{"vocab_size": 11021, "activation": "silu", "norm_place": "pre", "qk_norm": false, "attn_scale": 0.125, "init": "normal", "init_std_o": 0.0, "init_std_up": 0.0263, "lr": 0.00747, "lr_mult_down": 3.0, "beta1": 0.9, "decay_shape": "linear", "dataset": "wikipedia_en"}
MLP neurons of a small language model. Each row is named by its layer, matrix (up: input weights; down: output weights) and neuron, and shows model dimensions 256-319. Each number is 50 + 15 x the weight over its row's rms, rounded and kept within 0 to 99.
After each neuron's rows, "fires before" lists the tokens most often just after its 100 highest values on Wikipedia text that the model never trained on; "fires after" lists the tokens most often just before its 100 highest values on Wikipedia text that the model never trained on.

L9.up1138:49 41 64 48 44 56 55 44 50 54 43 78 40 50 54 46 32 65 53 61 37 85 69 57 51 48 47 50 62 39 49 58 64 64 48 70 49 68 12 53 54 85 37 59 48 30 28 67 56 69 52 54 42 71 15 73 63 33 43 69 74 52 41 37
L9.down1138:60 62 18 76 37 50 58 30 57 59 13 42 51 67 44 68 57 30 70 69 56 39 74 14 63 54 50 41 32 58 43 19 59 28 20 38 36 51 31 66 44 62 39 67 64 22 63 70 52 48 51 33 47 46 66 60 59 66 22 56 39 33 74 44
fires before: "8", "7", "6", "9", "5"
fires after: " "

L9.up842:46 17 64 41 38 53 31 70 79 38 60 73 52 48 28 62 49 42 38 53 56 44 34 38 66 62 39 43 45 29 59 49 77 48 25 28 75 68 41 41 38 42 60 26 53 70 34 72 41 65 54 47 57 62 47 42 54 68 26 37 41 48 48 42
L9.down842:27 14 68 47 71 49 52 40 47 42 50 76 48 69 60 46 39 71 26 42 52 41 40 28 26 51 54 65 57 34 68 47 50 54 42 46 49 49 61 33 59 48 33 37 55 33 45 39 79 51 67 30 61 55 35 72 52 55 27 48 40 49 66 25
fires before: "9", "8", "6", "5", "7", "19"
fires after: " ", "–", "-", "8"

L3.up676:62 40 45 27 24 55 77 57 46 47 48 56 19 30 45 65 67 46 91 48 43 62 61 29 25 35 30 28 21 38 32 66 52 39 44 27 46 55 81 61 63 48 31 70 70 58 68 43 48 43 55 27 58 37 70 62 58 37 45 46 82 64 61 68
L3.down676:55 70 45 58 28 53 52 56 63 59 32 46 65 53 57 53 43 65 56 56 39 45 60 29 40 50 67 26 46 52 21 41 70 59 53 30 53 44 76 60 54 55 23 73 18 41 55 49 52 67 33 55 55 60 48 44 40 62 57 45 81 54 34 45
fires before: " |", ".", ":", ";"
fires after: " |", " (", ";", ":"

L9.up987:51 27 32 69 42 76 26 76 65 50 39 33 25 47 48 38 51 30 24 40 59 46 57 35 36 44 41 55 24 51 67 40 56 18 76 78 62 73 43 42 25 35 33 63 59 62 58 41 49 51 52 35 39 40 36 51 74 52 74 53 63 07 46 59
L9.down987:46 40 71 44 62 54 69 15 51 49 59 60 51 45 42 48 56 65 69 31 36 51 59 48 51 72 67 52 33 28 52 37 36 62 64 63 48 59 56 44 50 42 36 97 81 55 53 63 59 56 55 41 59 52 61 39 35 23 43 64 62 54 81 51
fires before: " |", " |\n", "%", ";", "37"
fires after: " ", ".", ",", "978"

L9.up888:63 59 63 69 59 52 49 63 71 58 45 67 56 41 51 36 75 73 48 57 46 79 23 38 49 19 69 72 78 69 50 50 66 46 64 49 81 47 59 59 23 52 37 49 69 75 56 62 47 57 56 52 38 54 49 71 44 56 51 20 53 83 37 52
L9.down888:69 37 68 68 36 47 28 52 57 63 52 75 63 25 57 70 54 42 52 81 23 68 53 41 59 78 64 46 36 26 51 63 86 57 22 40 56 45 34 53 40 35 49 55 51 53 59 71 70 70 47 43 03 22 18 33 36 39 41 44 48 68 55 84
fires before: " ", " —"
fires after: " ", " votes", "0"

L3.up294:53 46 48 51 44 01 41 59 51 33 26 47 42 65 34 50 50 81 51 47 71 44 57 55 61 64 66 23 58 52 27 79 28 75 25 57 29 56 35 45 47 52 63 36 56 27 80 21 61 55 33 51 50 42 62 43 55 62 39 43 70 27 65 73
L3.down294:17 42 56 44 27 31 47 46 57 51 74 53 19 41 43 71 52 57 41 22 49 55 42 76 57 32 63 92 78 58 51 53 23 24 53 52 67 59 52 32 50 54 31 67 37 49 40 40 55 50 26 29 60 21 51 53 36 46 63 67 80 42 53 90
fires before: " |", ";", " |\n", " ", "ar", " DF"
fires after: " ", " |"

L6.up539:65 54 64 26 59 69 44 44 52 47 60 40 47 42 67 53 59 30 55 30 38 32 57 41 59 73 50 40 55 70 58 66 31 62 52 28 58 55 54 36 64 30 60 50 43 15 73 61 46 83 41 52 34 37 66 61 23 36 26 67 84 73 59 78
L6.down539:35 44 40 70 19 40 64 26 46 33 71 61 77 68 82 45 60 57 51 48 74 41 34 13 27 51 94 72 36 38 58 53 57 29 71 59 31 51 28 28 37 43 08 56 37 27 57 53 50 36 61 30 68 65 44 50 54 46 52 64 35 41 60 37
fires before: " ", "00", "0"
fires after: "0", " ", " a", " —", " and"

L6.up1112:31 65 86 52 44 55 76 66 72 52 65 51 39 68 43 65 34 22 30 34 36 47 52 51 47 75 44 47 73 36 63 36 56 53 68 38 30 41 54 27 34 47 40 53 59 53 66 55 29 61 43 55 60 45 74 66 35 45 15 30 56 53 32 33
L6.down1112:50 53 68 73 25 51 39 57 52 63 42 64 21 51 70 61 40 46 34 44 45 69 20 40 42 67 55 66 59 42 29 68 35 79 50 58 55 47 45 43 57 54 64 30 43 46 29 45 46 42 44 39 81 35 83 45 38 56 61 31 51 66 26 52
fires before: " ", " −", " Apps"
fires after: " ", " Re", " S", " Goals"

L3.up170:60 62 54 45 30 31 71 54 36 44 60 49 24 45 50 27 26 51 39 41 63 46 35 59 62 48 64 32 27 51 31 42 42 28 59 69 42 43 64 31 42 45 40 70 63 57 69 39 56 64 37 42 46 78 38 47 70 48 57 64 34 74 70 41
L3.down170:56 30 64 58 24 42 42 43 35 45 59 36 49 44 66 38 63 44 41 27 51 33 50 73 41 47 49 33 38 64 31 39 70 64 31 79 52 40 70 39 53 32 74 79 47 48 42 61 51 52 42 49 28 31 36 49 54 42 54 44 38 63 77 38
fires before: "|", " |", ".", " by"
fires after: " |\n", " |", "-", "|"

L6.up1355:37 48 32 65 22 61 39 56 55 30 48 38 22 61 65 46 61 20 34 43 75 62 50 25 52 21 29 59 46 21 44 65 50 59 40 52 58 69 19 63 51 60 38 46 78 56 69 42 57 81 55 32 58 47 66 73 55 57 47 39 49 27 38 47
L6.down1355:54 59 56 57 46 64 25 47 48 55 63 58 26 55 22 66 71 53 51 49 47 55 64 45 54 44 59 68 24 36 49 19 45 40 45 66 32 53 34 54 43 43 33 66 72 59 47 59 63 46 57 64 72 60 34 33 56 46 66 91 33 47 37 51
fires before: " |", " (", ".", " ", ")", " |\n"
fires after: " ", ".", "0", " ("

L9.up1451:58 59 46 37 46 31 35 60 38 65 65 32 58 65 62 58 52 16 56 35 71 67 67 65 55 59 74 51 59 43 56 66 65 70 27 52 42 87 35 42 42 49 57 42 51 49 44 43 34 58 71 42 47 48 64 60 35 37 41 57 22 34 41 57
L9.down1451:31 62 67 31 62 56 48 29 51 50 44 54 87 67 31 42 65 57 65 33 47 82 40 38 43 53 49 63 39 70 50 66 46 21 84 60 68 42 58 64 35 74 31 58 60 80 68 48 39 68 60 57 41 41 57 43 45 69 57 52 58 29 63 47
fires before: " ", ";", " the", " |"
fires after: "%", " ", "3", " |"

L3.up1632:23 44 08 50 32 43 21 52 70 45 64 37 35 19 47 61 57 33 48 60 33 60 41 50 36 42 25 29 81 37 73 55 33 59 42 75 36 58 38 30 59 46 52 32 61 64 47 34 58 71 54 36 61 35 36 51 61 42 71 83 24 61 43 57
L3.down1632:55 47 77 58 39 46 37 36 62 35 40 80 42 33 87 47 65 67 55 40 14 44 50 54 60 28 63 61 77 48 33 56 66 63 57 39 53 59 58 38 48 33 52 47 57 61 40 65 45 62 39 46 48 63 37 60 54 57 71 50 37 45 53 50
fires before: " ", ","
fires after: " in", " In", "In", " on"

L6.up929:66 45 22 48 52 55 59 42 52 56 51 41 45 37 59 32 46 50 55 16 41 56 74 33 49 53 38 50 39 49 66 43 42 69 51 34 52 54 58 79 40 48 36 33 71 57 55 49 55 70 10 36 48 47 29 61 24 50 37 55 60 17 31 43
L6.down929:47 56 34 59 41 43 46 48 42 67 76 31 63 46 57 31 41 33 58 51 55 60 67 78 50 42 60 37 61 47 16 57 55 67 56 43 89 99 37 43 31 53 32 75 76 40 57 51 56 57 67 57 61 76 41 78 70 47 57 37 56 38 51 46
fires before: "%", " |", ")"
fires after: ".", ","

L6.up1587:54 11 29 44 44 59 36 69 45 55 52 66 48 47 52 64 32 67 70 68 37 38 53 60 44 63 60 32 53 60 26 45 35 70 61 59 52 28 64 41 41 38 61 78 65 70 70 47 35 51 67 76 78 37 29 62 25 58 30 43 47 63 47 54
L6.down1587:26 45 67 38 42 53 56 45 66 71 43 44 57 55 64 37 71 28 54 54 70 54 25 57 37 66 49 53 45 70 34 79 37 43 47 54 47 71 49 70 74 54 33 54 61 49 47 58 12 63 59 53 27 51 52 75 71 42 63 27 26 35 49 27
fires before: " ", ",", "–"
fires after: " ", " Loss", " Win"

L9.up1643:55 59 51 59 55 56 62 28 57 48 42 49 53 20 60 63 67 66 37 75 47 59 52 59 58 54 75 43 32 32 30 61 58 54 50 40 33 67 61 66 41 63 01 62 34 58 65 87 20 23 26 52 26 53 59 68 59 23 49 19 25 61 37 60
L9.down1643:46 57 52 62 14 64 49 66 47 56 16 48 67 32 54 53 41 47 58 46 47 71 49 81 43 48 37 35 58 37 78 52 36 30 65 44 79 51 36 94 54 48 47 33 48 51 32 30 53 62 52 35 45 45 47 48 80 40 45 53 46 32 53 63
fires before: "0", "6", "1", "5", "2"
fires after: " ", "–", " |", "-"